MLP neurons of a small language model. Each row is named by its layer, matrix (gate and up: input weights) and neuron, and shows model dimensions 0-191. Each number is 128 + 32 x the weight over its row's rms, rounded and kept within 0 to 255. Numbers have three digits each. A neuron's up and down rows have the sign that makes its largest values positive.
Before each neuron's rows, "fires on" lists the tokens most often at its 100 highest values on Wikipedia text that the model never trained on.

fires on: "\n", " ex", "os", "x", " to"
L5.gate248:112139141137147119172131083102143203049109104153139137123120108140118067122133127150173120154175143108147115133095163113136114096138104212136145120151114139152128134180174132118131082080103174146119118105047125106128147141155142167173130073164130110170107130135123103104134117120168098142171159155080067055186139145144164172140125112104150147131152165129126175215149177150139089134117093145095141125129092081031126127143063194136145174139120133106137101098123224126105143057176106090135143119122183124136131192143159163163145166093121095151130157167106173096162156114178114135
L5.up248:161112141089151074086133176163115113161152113122069142132131128097129120137115096200098079114073169176126205144153118067082064125123137136138153156168130106157100157150121122142134179139119181146159134112087143138137122144141117152152175167062091114107144144127143139080141131105159096147089098112122114094118159074075134107138143146131144147132130100096118153110076150191192101121156153083135100147082132138143117116184058169131139124135054092175175131083176147121095148125162140088121133094132173199173141120137188191105106142116154149097159080125089140098063075175163152208

fires on: "ow", "ra", "re", ".", "w", "us"
L4.gate506:102138145127103092131050111129130093114079101109110143090121171158140104122083132079091131139100127069147088076145131098167126139071111134083197081121142169154132139123149184138133081136130179120108133101090070161112176093132164177169061135137143169118124153121163190219128191163129104113133168091105157095094094138166131142070142159119093151147103083134125168191128130112143104172107051127119123135122135219133071169191163114168149135129155132103117149111133142145119176195126123126129189151115103124192109163092140177146161146138153125136093207135151130134135146139113146165
L4.up506:121103133162124125137128135136161072091157193122145196114131094138177165122087121108157120112142077176154113073125127157171165078130128101154153138184119132161120097134126131176132126156188165141131079118185121199117107146099177095091080105071102088081162148134139113086117156122076102172114121117174103130159123182166133152092164149125188135131083109149118173107163085133140110111122105172151086144125085114167116161122071144117060107124104102128114125103087140200096170219087169175116124141118121177106128132152099033097174116111097130133094138162135159149186098091113187117

fires on: "=", "n", "\n", "m", "p"
L5.gate407:166109120090106205111140097152125165164184160173099137145157128150144131103109190168092115113137182163125119172140115108138092081090119075108163122093160127129116153107071093162089084136159128159106050116181162093179117064177124077119200072091122149180074139116183113097125123129114115104101071151144179129159134135213090128125124109107105116093077149148075125110130133132144148118124118106134147135157124177160152080106157141102137143131180098204110153107182166109147052112116110079133175091105153097163113140169083176110085128128095127084126157096142170128156109085109099139
L5.up407:102125094118118132090144107100146134173129138134124137123129133140075114159101163136042120165122159175142129135140109155128092144128199059079158125182154142145228105078133098126122171198188170123113130127123125076124123107119109102117146085141097145168140115125137096153162147177063154195167123180123163137142129104150101155124166121102171076126106157090156102116143126136117104133164103208126140116179175145174099195067135151133105101107101142170165131119196139098102139165107163102168158071095130142102113130202142183061156175134144155163120136098133104115200154102092121093

fires on: "e"
L5.gate384:097189101117132122159175108191072134110075116136154159107139139108140144104113133194099167112122054132160113061164144092153156096123163152151135152073077150186168093078121154132113169125134182073146124202084139211158121079144145112132127131093133100141177133128094123125124092148162138072085092114168137146087139167130112162128170147182127128150145136152133146089109159112134128160141140080144135063110217131116135097136135195055086179147112141169127114204138131134136124106075136172132177117120142113134184128152176097117158147156098140070140131161152144086160133195140128101
L5.up384:122154138112096095152121106129109166073154181123120161131116127067142154162050144130177188075105175140115101087127151132156154137154132115130140098128140115144101133125137167135104109112135104123168125150041103126142141141145085137071105118137121136147095119104084144047145089138107131124136124111140137112065097114181114076111120150104180163128096114204157146090175124160104139137089062157158107027149140153132066112148141188088127172177111124137117141162090119145087123164159120142145056088163146074148126117105104087131134172164126241084140117091197095176126139113097104128

fires on: "en", "ember", " as", "re", "ation"
L3.gate444:139111054113114160100140123070130118163110071118138165147136139113142112142089097131150131171124162138164098120174116115119097144153112145128095128153101168185141132176137136165109142074152190053101159099112176117102136135094166107130095082076130076169120128136144093156108091127064137066132118103088062111113111047101104129120094066138152111130077111081084159146142153109144142104113116139078136110117189136159213068176127121101102110132120113149093094131160169130111126176085114121175096157085083165148050116111126116097139140189148027160141140118089095135138146133086079095
L3.up444:115129115160153106156103137155103111173148128094133110119092146138095144116138181096125178134158129172098125097113149091138080148128147164133164160121121102158120152174135107115211149172212165088154108105119115122120118116076116124138150136082145130149046060103133117136155063089159159186200052119104089172149143017129108116089060089186095134122140128112118105113210156106169139174071154124127121128173151173132143047134132123102140068116168120108126153126157128092083094157136085134143140170148120162187095097119116146117106163129149118140132085135144133156102170136068125147

fires on: " A", "\n", "e", "re", "\"", "p"
L3.gate239:128134133117092109173154076059207125085097114157138170129127061163146141118126159143140100164126143096135167127165105077164130144115148136074162103198158149088117061148137177119149104104162135138079112152110093108143142113151092123115194101097134149169155156194099086094134121101175132163121149124116100132051100090118164068177130136122162108101141116124150102144103092125149145176145130133104139166169083189151150056141092146095142126201131101153060115126124162161134114086151144095140171070178105161165157135169064116113109132141121166132179165134086121081157175187139179147
L3.up239:120088137017134090109100122120164130068138108195110081110172141142132102110148072140116109190145173122154140173134141162184119130096157134139131110177118146092119080096101189099116153130171155073088168136134118117115123088145145174083162111152077126154148140139138112080132135102134159153160094135134096090138176133075123146165115094098127169126097097132178139172143143068181133177131118146173131135174155187124110156099111114096112065169073102166097183080084172161124128081142160078154111124163080176124112099142101135103145124118129120182136144141094084138184133081074202098

fires on: " of", "ong", "ov", "t", "u"
L5.gate420:093140142102162166129137113135123139146100166115153117199132181207176111152071172132113126175117127077146174152089105148119115116078150154111139185151145160088133134096072116102199129160126133117155106143087112100118164188166157119118120109122106109144189128140096137099153186104095130153153145049133164099097106137109138116151074062130168130068096156080119074098065111141172124129180084128122107145160188125123084145130147114092157141146117142173127119040140130148101095150156156063140210071169128146146118124130110186145148068153153124071155176135099098107161106103160127149
L5.up420:145083117129150142136046108105139145167106132125129080154085078084063138127166079125115078075097091153086149111137096124142090106167099115175070172181133037130146171129134114089115148074135145130128132130130106151151115179168089086173110113143190114137146154181190163161129101095108103128110117180093102126163171144080122123150085156153135135047139132114111127075155121157118148175174078122065157168113090071182122119094132097101072141177138101135123160148094120168133093168200133170120110171114170083093107183095113105140111122100155074149139117152128112124145102122136109086

fires on: "w", "our", "ow", "ew", "ight"
L5.gate62:130061160120113137154131143188098091175152153129107190156153142171119069140133135125111136120117136075182085095139129125160153171116161123120111100119150159098094148085074154167126127111133191137111138134144101124126118154084114209071078140174069089129127164121105147152053133159103156103204125073128063184141078094173109082051113136090148148127108095144165183165138131182181141119096122165088110091121139187130142093148145132116157091131063119118139142147123183146122163116112084118066147120154157177155113128156132147198153099082145105059120146117103160122130110128096100169
L5.up62:117118171098040116176080105127134156172152134106100128136166140144124099106130186098131101160129169155128157129142128114198100160112148145145186111016145161097124163126094085148159132155126110154127123208169185176152119159100141137158139102107069156093123204108095064141138099136088098103133114115141163112129127110100125170066149181120162080113140107113109174168140087101139120072117096174137101111055089159104112133150107174123126144196115188130113139154139152136076135164159056145100131045117127140129101104146124130118138151094116134155148154147097154195101156092128169085

fires on: "b", "ch", "ber", "l", "v", "f"
L3.gate206:176172118155138113124105146124157088214139135086141150088160144089128136159058184134170132074099146096132127134110099109111162166177120054161145109156079153111098165118144161116119149171128128193144110126154131146101071076125103180113130094170160117135085111147108141135061111193119103143100133138093149136115185121076122191112196122120113130139092110139121098182107089166181157134129094118172181143120067114134072092147128210103114130130115124152079184139101094130092125086153102151148123110129082171077171098099087094145152145089171065118124183133080149106121075113153124101
L3.up206:105140132119159157074126093160137146136166142091181114171133144141086117087102100113162105074127159149088117130090156091143066140112149080125137193126108084150106161111063107091123123127162119148071116107196127109114153075114085140134061161163125068113131084154119114092158113124132107132116108146161095109102113166123113072155105136157122138163075118120140159155182160169186136093157065174193147075102086126147047122138127153131130197131132110146121092165129156146091123112098082101132103180140166088095138071120118043147189100076166097103112127173081093134159091118111065145

fires on: "-", " of", " or", "or", "og", "re"
L4.gate50:118132103076113097138082077149156050082026121145126139143145134134102155081094083171129155085095121166101102102134132095163073102097085094115138130164134133134164101130140153109121202110152136218143064113156139106137069104078123182086137128124113166126100124147136136123099215112140134089071112149096123172061115139121152125123179171131149125153122120118058130112116085163109118130146118105202072124133183161136131110166147062154148093073120096123105124120163143183066141096145144141147131171166127082169128137147133091122078088102068152105162138180125089137115136144123158129
L4.up50:129161137105121154106112153129142114123145117139089092130106119136100118133161114071128087069131208140187105158122156119161132082093122118145124157148135130136105131089116153043156120116089143127154127166155129168167198144129051211115139118186126064145118173140100120140108116096138146114112150184122182112143160125140120110117148153119145121169095154132120176123205098163153146146177091119109104152110117205150155096127096103107153211110125152101129146137054092192105123088169134126123191099075074136152129161124086128146140105108037143100152140162221070100145120092158112131

fires on: "he", " h", "c", " with", "on", "d"
L7.gate441:109105122129067075119167162166062111113114070114150182104174169153148112097149095110146080050144127144168091183130107130115112079133142169080102118119168100169169174160129140127150099125134170120165115151113135131130118139127075137132124078151104140110101167124129149131119112078125142091160205090107149101174170131121145083100131165082134105109145127110162154160122201129079194098116110127126196071126100120127140136166131158119232139149140113127158168136105141157100168072163153165158167091154175150171125117167103141097083136045049155137078167107165115156152115095128155109
L7.up441:139114189125142070102137155200152114123189188153130132187165131124174142148134104143187102074104107128090083110116029113110143101109122176175115162170092105140146081185138161163187074077132141172146122047163115077078127097146155193126182103100126143111165114176132131137149158105112155134173136096140107094113089144117122117134081100122155126150184140112155102060089098178154152134169086135126151104138107147159134137151173101125130119149136147149165089075111153130121154121123146091139087086117152148115163096110129185140170103132120073095094160077134191117068129081122155158

fires on: " is", " was", "ich", " of", "is"
L7.gate364:199164130160142135170124118122116116107122167100100096130128190117125140120168143068168135102156119214100193167135110108123112187152174101111211141138183086116117093136143125123100140150178139093181091129096175088134151119083079161153135099119135116117118088076216103137146154116058072079111140114120089146129151163092133115132104148110181175110090142082097104092130169095091133100066129130138146119177101134120127112137137065079159129117115111125108141106154138118121112110159163110175183120156187153122080086099177185131097068119089105116084169084110126095117093126180185138
L7.up364:130137114100170151155115152100113130086163145107093137099154177170163081154099133079116111106121158154157120188197118140147096144114160075141107074124139088163120154103102183175100111133128135121150126141185130101090157120135148121118138145126141162191157169104128126087168108106137099114089139119089163143153127178145031069111122155135164139123047127092171164097153055132152147143117132183119158180133082140116109150134080113098125117118055156102160133113173106176121205178114091100143189110160157157143187088145104125083123057147133084153141111078125134182177175170153100167

fires on: "0", "s", "ent", "N", "en", "m"
L5.gate497:107095138112138230107150183138125154164126103161169104145116134119136127083163163100164100203117136144097074179159171127162156151184126137146119160164127112113111130186062170114131096104145125122103139133143113171104144135215072061099149100114080083129110217115105140108100098160139112092152104152131088148129121119112117123161147162147091123115141108166111142062107112124105160161137195142117057074121077085155135097074151114175111111134154079124069127152153102152111113139151126110133115227097120062127155139144118110144089196127126119132160126094121129184167106187127101150
L5.up497:151129093163154190128191103143091211123096115138159130231099143098148147172131140128136114138171115075101140134097132142123190158127144101101135132126134120101133124157105071162081119145132136108129133120161166159125154129068127117076077146184100139185079126146165126169129145146110174102113137120115146082157158131141090089182107091166108123127152106128183184120137174126117117187137174151101100059114125075137161117163142118113091136172127099050129200099161124070087167152128159164119115186158088145154056137153175124106133115055102089148092107144100142128151090199128097106

fires on: "===", "=="
L2.gate378:185104101115173094137132180115129124101106115141049088157108097124127124133133098103114138144090168088105143141164145171152111154098095087142156058126161108109117157089103150119103191149123108139178164135159128067135150128194164151071128158155156126085167108156119100140105111146182145110111111100128078145177172118113152141093109176114123119097159107117162107131133111124110159132139180085141116086074062133118124069094079115141085077116121134176129153146155150073076138113065130158136108116108092143159109198110082059160155085133170168136183097082107092077190152075168052106
L2.up378:156083160110119133101090130113095132167111133119085142177135119075161098176123204102116144167062227077068148117119128138153173134145100041106154138131182161155131108107100128185079148076115109136142110151126125102162087134155172103125120139141129131126162153151179100146142096122164093094138111093123142141145156102143138161094082201109103109067156152138133122137146105166111124103146197110107111109078117135135124029108159113153028091140131089154090110132135114098095150147107138150109114126028107133118078175134106110152161095161119140181141079096150121123149129082110156180

fires on: "n", "le", "ge", "i", "e"
L3.gate20:124190099146137130120198156119115137161122132092133150195081144133126151153149128152140126086189100122141077104080118129194070151118121109111110176130199124128151147166174110152211126120158089141116111145150121102153119119090189090175180055138096102175136155094101155185060160110091131115107148056125146123156133056105131144102156083141137126134117126099048086145122119114165138126092080109107143127090197123190132142140102133133074128105057153093149151161152137112176117164138149123110130102135071166170117143078156135135170128210071129136126073123150105168131125097140126105
L3.up20:157120151121103162166241079161101113149104134161110131193100132138126160142096121047125135112131141186140090144114049122123059148088112123097121131104121128158089155169094132163080102147156114139116155153148132113153201120094140141100192083137131122144079118153137153076115120141095167082135103110146130135122056106114055133106104078129147074133076061101092115158062145134087125210152162144063101148053191109132127078133119110127095122129064159098087108147135137112120178091135153134096128170064141135166143131123118112118142089140109122164157152149107136132148154105127176138

fires on: "==", "″"
L3.gate366:170096186166135121135153115023152108202094189098123178120087150091170081169102156102142108139104112159122104162154098113130113101100135161113089076139064069105143104186144158121154132160142128065153163139096138077146140161136143110163092167144152156119125066120107083099108079119099153125102121063121108093155135106057146097130063141133072174100093140169194161120141113125102086104077093127141163167106065130168149105095166173151117111126116113132157160157157175059105140086130147112135141125141118191159096134140081124148147127144145140072161110164068145091139137164115136138
L3.up366:127133151110116068145133101078104100138080150144167141123085136131110116157157163139099128180116167088182115128104149122120103125124111108070109176199136123115150071128135197142132198098147047092145153170138158107157071168118163110135084180165145112124120134178145053161150148143109117105110147154114161125082103138122094115101071159150113155112133097140137117165141087088129124098096149132153137125134128181144130069098158097090107118170142060120096134160131201109120142110099130159126164170084126114164106115206129125095136118145100191108168061118071042076138137192093196138

fires on: "in", "or", "er", "r", "el", "om"
L3.gate402:157116097108149126114123129096165129173152055124105093156175190094145063169142115182136119141127102085147165127151166185107130096162120161167144129148145054127096141130154170113143061067175142122120135135137180093145153099104147138148151145155189166189096163122108121119055143151177138144178163155141131129151068117143108077075109150122146096169120121113086165091108119108119158161123165163160108161149092152153118096174061139093142110096171144123131114121134148159072154161135087107151156127102091186171149156137110202099062102123127116152137086138147126139092155140177054211
L3.up402:150145165081147104179103129137173156127139163145112129110107128131102124087198090189112122087075075112144132112168121162129099157164086122065114073093134117099089092160169133137080106139148114107121153137161140086111095117149111135131137137173091160113111078082088093083154147131097053111138155160145086086081113132145165094172125142178107106224125123160122218134126138081133109132081207130129122157151172082147141153131103088170107139123126178089096143119140188155167069099190132119076126115165132129117176103118209133141072146102122085141177163107074121124150115100146136109

fires on: "t", "c", "ist", "re"
L7.gate165:110094069165164064169119167087197097110071129086109180145146126125115153086053084132100104101146152166128084126091103141119139134137134044143149111175067174096177114158171135100099149111094097120153196150102122153141080099091220121103109054111091123158097167118166107114061199165114086114155186084132154199144142150116092105155137143109117114127088134137107154166166130181127142153114149088103109081086160171135126146081124113133107115098132109117074141127158080087179134117163147131118105144124097109136098109100107104145104145129144173124141147137151087156137056126140115163
L7.up165:179159165121151128195162110126161081146143085102105139111183143172128104109070087157082141070091105111124063133114087163038102062153119077104149099139127142099104117122063117096150085203183136109064134178119111156121123071124145130138110072130110110139135093105148162169132169103100147157133091174148088149120126141143139117152147182152089139148124104133110125131135130170086157129177153104140135137084063092153111114160146118126192101144142120104128172159212162152143133110081156192160070181134120116130101092104088173082135173096153140115136150107085068138182153154128122123

fires on: " the", "f", " s", " his", " he", "b"
L7.gate362:116140159132118232107112145131087067142125055163129128102130116142156147096130126102121135123188149149129053122162118096175137114138158158058097119122137167091134130141152083090155152133093123129097107128162118151124072053100081143091150093116148108135081178143132127139087108212156102082076255172106162093178158073130137124179191104119125105146089102119069135124142084092172136133076105147120110112113144103153124131167106136115092079114142140134128105148154117125155162178161115141106123143153121134115155119125087136169129086079151041114154117095094155113094124101102131089
L7.up362:157112091125138156090102150146179111190154153147151158124164143151102157143173151141165085146141176106174165157141151131125109099099134084096102166025136115139051159109085099130142155122050104138100124137104078134153107072050097127183139107146122086082122109123119119108094151139131107150095152081111142117154139115110077103123174132105100098184093140173099094124214118145123159150123130148089110106131156069168055137165104089112108138128106124099107116181179143134083159090135090152175151180180126080120173158155142139148169092117166121086160132161029117098173136129136125128

fires on: " of"
L2.gate318:072068097038109058075070154189074133102087183120123075091133144100135152092154129126150129116094183131176141089141138126123125108134146111147127171141116184126163130079072115150157147145156127183100115159116138121106117172141126167081148145107062105125128143166106105164112123145127113096109136122129145136157112101145123085115122153213122151118114148101142134159038152110089125127159160125136092071147174101119154117120145142080182086116107121104152111062130167141106137103159135087118117194187173110121171171220073156151120099145101107165164120149119111146114114212131139177
L2.up318:122142143084154098104100120210101143121095143091104120118146166146077132135180088130138166117104137154155114135098175137125095105166153082234158126105157170119144156101121157106114145141121083122157196181119118092072144179126110116047116111190120092111149096126168113143108138104142054165067136191113104136120124137112165156129156110136165097130106092131084173116106154133147190150093102124080057099151140107118127127113118124057153132089137145171118130127087133107109150161197150127139072158126098113130113204169045087164146127134103064163129100182089123130123115141080113075

fires on: "ich", "t", "y"
L5.gate389:141176125115141109170148136041107127083150121120120064136049113138161147093149154143182147130118185114161165121176147086142126122139171078070103142129098098120129143182109119085177155130144112193115101062121146182184112152093113086069103150100082163175074124112165117135123166136152179124159153092135174211160098168126139092176185126198144115185155130098094144148093142141118119078129128064086116121122159150109107133130115126140173136096078107125101145128105110126122124086130105111104191137189125167118116114138138186120104143141120119112154147074126073061112058131111158154
L5.up389:120112130137105149125127135077174096113146113097163091096085182166149090203079118119099171076092110136126134119153057118189121174178145147106143074147174139155120137128133114140127064086151105123098131175158072119126120133132108064126175118192112133108141159133083119153125128150118157159071208120142045037109103137148148092123080100114089144096116143100123081092148083198124106144130176121117108130141103127115112126082122076140141114109050143148165123118189116141115161124114137083128124155112159070135082149139079155147160107166070076126159129076130124136108086090127070175

fires on: " (", "\n", "-", ";", "″"
L2.gate339:119161130131109139149164063089175101109105167106155143085117114109142108109147182108116122112119111142133122154157092074129131160141146163114066125145119140166142131175106150098142139069105085101141162083121172029151089128107120123155107106100166127087129119169130110076163157170116086014139120087114111123172134129142189121109172183133172105121147111172086137115079109189071162187136158115112099094142125157178072152057076182158057111128146095155148129070113178147166128102155103152129175149084177077141099122160084134086148111148088151165131111145085107125143103126138131126
L2.up339:093137127123145141142171120107189081140107116149126170147148101167078159095154170190101118117084198079146141179118091160140103143110125117093098121120129165168140116125153164097166159079140124117193113064171119062171108141101171132159109141080152181091143105167103105119137154150173073086186127102075162111127127105106162155071148202057201122109130099083102098082115166125122093146128116140091086093111182157154107119106081147132054121125134130127159158106161181151146161108134115160151183158097180125125083111129096189134125126132100153110122090141074168124162078122144092165

fires on: "t", "on", "gh", "is", "s", "g"
L5.gate301:127169090110157128152117133041131207138185103078208090122092169144163091102122085077149095113109093086134157080150080149137096116144122136082158162111152147123146172152088140115109086067116113112119144134080115098122115125108161065189122138097110085133153112113093134136116144134165148117114199117077091139123105129150089117062120140128157165157115107117117178172099185161139160132066138079062116084175137111120093132084130103107198125129125108081152134146120137129114122110095123144167112193143083117135119103105104170136151134138102096113120147096108186080149072145174234099
L5.up301:135128185128134093135111108121089088160124079079157083098129133154135101146105148063079124053110151055142133099175108123173244130174090107067145116129120196189129132080097162163149107132170127143128147119112161147140168064093189104158136158112100106063127147148129153129095172105140132126145172130171099089123152144103131091126140138114162138120091132161144157093143116146085109140129132129119085104137150110126106156121139125109188137181093139067126209160118180104193131077135126142162141156099163128117103103099136112073105177146117077131115135104166201187114164121117138197

fires on: "\n", "t", ","
L4.gate458:143075122102138099094126143131158110111061111153152096137092193181143165107115139160206018140103105092149181090138153147098183098158151200162111194039153122137124125103153075117133096132135166122117173133099181136130163121144126113090169130097134079140121117065122136108132163153093138111143171099118158081148106145148142138147139166209119140123166122138122177155148129120148127146093139185202181116166148109125167103156137084140178133151124145099164073158163130118115132122148162150181157136131127170140127173094116067125060129143115151120176127165086165152104080129110066132
L4.up458:133044079078120152152126074139158134170133126146144094229141187133116125110143176162128163142167119133102134122128155152114128183115075190068200080114156162086114091171134116163038149131124119116150121116150134121111185145099091113069199156119125117083159134104129117107113150146074111141113134141152069097116085124155166077161144189135128157138100117095135069180074194133113036130119152135085138146113065136126144123115104134131140100139066116123130095157113148135120121094091091144135128129176140156170124094122155108132134130102076157079134140099155154123077139132048149113

fires on: "t", "u", " ", "ch", "y"
L7.gate349:153075163115132145128172164184138140143148146123132093147113169135111171102123143157101127118104139128155149076194092148129134108136126110143085069110136125114125146134191189079135157168091139072116093150165125097122109215180078099107107124074166133156153129146150065115105127141153092146114164153105115164149163138061117148105183186074083205118094138142169128092173109108103103118122102106121126093095130108100136086061087118084156181139175099071114185128158177103103103148063104122196130133132170132080080134159097103109111119191160090127142158178178083158103134121133108154
L7.up349:112134117139090181172069140162134149079128176106084146117132195126129114091151095144143193110111134070144158085141093146085183102093085091144159135142130087141094179132073137138132075119117151139107155160106160119100138123129165115117136112171139164159113139117143141117134129125094046092160108119110149170179141115125123078051144146188122076196123142120145097158151101104142159149182191133073090106119119114107151163050104137145101129122086160139202149122038112144157123144143101094185155155111093146098135103114146153153176127176163183163106142106163050071161133169138110125

fires on: "un", "t", "ine", "y"
L4.gate137:151102187140083165117163103090186148130147168113100093128147152169124125138121168164132087086162139124095109148131090117089136114127123111069143112109143082139131158161195126135147126168170142077115107166156216175099168098112124159154119114134111148044115068083108162084134153133159124130132109109133153194114141136115157132114053103097153059095126139146119169162111172111090080115059089172147126123143160092157167143114191128133120105185062065161092143092178089154098149132111182110134104131154098130136122173070111126140148069143117100092069146139137083160099162153061155145
L4.up137:119128156161138059128117152152121130081127153080119090143128157164193146118120094147135126089108126148132111125082128048177152170124124118145174068098123167055205095065170111118132203121184042122122118152142116097144128136056160128104131101164176159165095103145120182140115154137078122196029173175109164072102126159112160146110122111111138139120101157152126171162086167080125134102116114098097059088147189134087151136116115147066159144175105111160111132171171105150094124123122141122161098132161175125146077171161118106160122131077133133101139107121140138128139149122098106144

fires on: "en", "re", "n"
L3.gate32:104127137079135089117128113150114139105159101094155170114137154133133122125073098164099117119091165100137085125171131148188142124176131157143131116151146126135138117089092075108181172098096124139106104128090124137126119138126148131109169064091136128173168197148197072158058130147158149155138071083178101176148114088123075130119139128165147160132071047095119173142115140105147166167105158180111129151087173244117159117157088117165147180162183110080090128104170156106135134143121071142070133149116062106142088159121160139076113175200121157123087132101105122106147128167107143157
L3.up32:165200090155185107132229081129127095116152131158179128167094164104233157119048137190117130089089110162131130156103159104083144117118121117095144133149147112127132130143092159141102124087143177128119134090101125186141146135126170053203132093164191155172106087113143103118104136118108176150168119101132168103091155125163136104133101129196101127087069111110164133092144123142147126159170180159060164133103178154111138079125086125152133145104101132074085133084110096141103193134148145165154172127129106144141121131153119198122147176146114128157090091163131120114127154169148102153

fires on: "u", "n", "w", " f", "ac", "b"
L7.gate258:105117152109126112110147153151053122069168147170113140189123149084140122115121158113160128152116159118150089127098133128140124111180142094087202119122115165125082128148101145090155078053171215173182133148118158135150123170121139115092138092075118109104162107095120081167142096120180122141126110160127108147109106122189129069098147155105097135103136125144184166083080177112147190129125076146142160124141131174115168101195168186122180116134123133109202097129157147163109136169151134082190110178113124092182102090068138158142154149138110074207121162125139126135168160142173081136
L7.up258:139123139122145161081148070134124108171149137168138135140142154125162122151126115136144177109122172142151165152106145099153128170102150151107164136134116159107172133112093091087162150124171119156074139155094159141111135134164199098111119047126144119129103119186117096123103113167157016093174127099155071136159133160174135080128195141156105126160124099125205157088099126098188135119166109177125153098116101141190194161143098104171154089088092122130119140079154118110191168159104085096148131178138138105112128141123118135102085222124150092132071148116084057131162134060124081150

fires on: "or", "our", "ion", "ew", "om", "ine"
L3.gate381:066123142114117145094166139175220143176156113101093147224143157166116137138095185152159169130062169144157148081169138125115106083154158099121121111138095160077076236112110150148151129119086205094176090151163110112133166080087119100131135138142161135165170075140179109143089140159121152092143157135130146173093143200143135132155088149149107110122161098113143175115175117113175132161118136113091116110110109171107129127200087113156118144137118102092122139090128120130120115123124119117105146079129117148164116176170118097138090092087108138159115139093185149125124162159173036160
L3.up381:163108127122139142119080124164085097099129142129111116218127095145105107135180093121071113121121167119144116131122145150161147171143111128145124102194114116137062178121134177197165100115173176171140124116165123092114115119106045131166137074080130144088084086179111102101109132136138095130177181136136114132073141156179155093116153119172116166165127117174175109026114064148149158123136127116144162138123141130138153103102132183092108175185090156153109096113121162112103056153092115109107103107143107168154152156227145109103147131124090123158159116107130225135118170145085104119

fires on: "e", "ep"
L4.gate336:098109175150157131141128097143159115055163098121144177160193103117140154136134149137072067090085116129149132127184150095161140154129144143120103176115085183110130095125168145206166094110155176139159178144112121156122188102116147103118124131092092122094141112141121132082096139135087124128079031150084091072178200156138125104158082177150138123078155144186073172101130172123129150142113137120155120103100199164109136128219128115116150166117135092156118092169108151114190094106115141093099178122174143104142147093090137130080137088112135140070150140191146129098072109146120105107
L4.up336:054146158079131157122103146154152101115168169129110211096138081132154104170121183139153087128130118091179129136116245134148141146120136148120130190167175165092089105139135146137151094156126132114104140080169112169170210147127068128127127100133126093126104145154162142096076117158014122082163066125142142133113149135124141130150134175109085131121109120190113111145102209126126095191021109117117121143108159133133094113150116099141207131127184098110164159134098168137126124122142124162106139109175114155144142052131156150155133135134145136110168128171110128087118130123127094112

fires on: "w", "t", "n", "al", "d", "ion"
L5.gate474:095083173184176121144161164104126160131101126152154136099120123163113100125152132128148173158142136165090096126122144108113147116135124102142120167176121046106116163129102147158112156056120127149139110065198127174121075183088142093112137148128097113085126109111113096109098181136170134097095121109073148113164116179102098120081149148130167135101150177156138108168104181110114163146106101152093109097157162156128184124115151122121131070129095131145134097149032209091138103165148156124125169211123163113120079151128057083120094079159185097165082162106177116170167132179114061140
L5.up474:121116124178161085128133121104129161120092162102080116124183106127145156144097149122105136099165128169117134108157112100120151126143105106181118135061168066047147178071074130099153098091166103162112111121174124144148121138114113097100135155100062188157063158172107080132120139139179074114115114125110146149158106130139095118132095110132152136134152132116129112058109140145186073152082161151094103112133078118121148189147161076137092132121161149103118059071101140116112157127149166123124110086129138148119094155217108153078154208159134037119153131109026116121139096139147102078

fires on: "=="
L3.gate110:169086104105192155060135082085089127124126170102098163166104127054168097167097149172149107164152116124132093149130123120110144151140150133081143159094213143128081096122079155141139090175161153101120130148119149097158105158111141102119156149101118168113113133110142096165119109097131112114144090147127147128103143142184147165126055158123086158140106082157176207087130136120138151137122158080130149105127116130204093072098083092150128100159117090132087113111154125094111185136048121105108139136091179134181075123183109141096164097104069045164133126101112090096114150053122159077
L3.up110:108100166154111076101106124069082140228167170139126130062103098154129103139177151108115114145092150143144174174092065123100123124093072199121099114116122093141148136154156158157155138141156111118162167173082174117124099146172110121086140192204097140173131093172112085112100084072139102159141091180129130109128122123115048124161089146131101128158153140089149092141077065109138120092164173153192140181162086133164070066096141111082111109148191119143127090135098120132163139126107135128103172158126141086125131132168101131130175150161123152103139078131197112086156116140127132123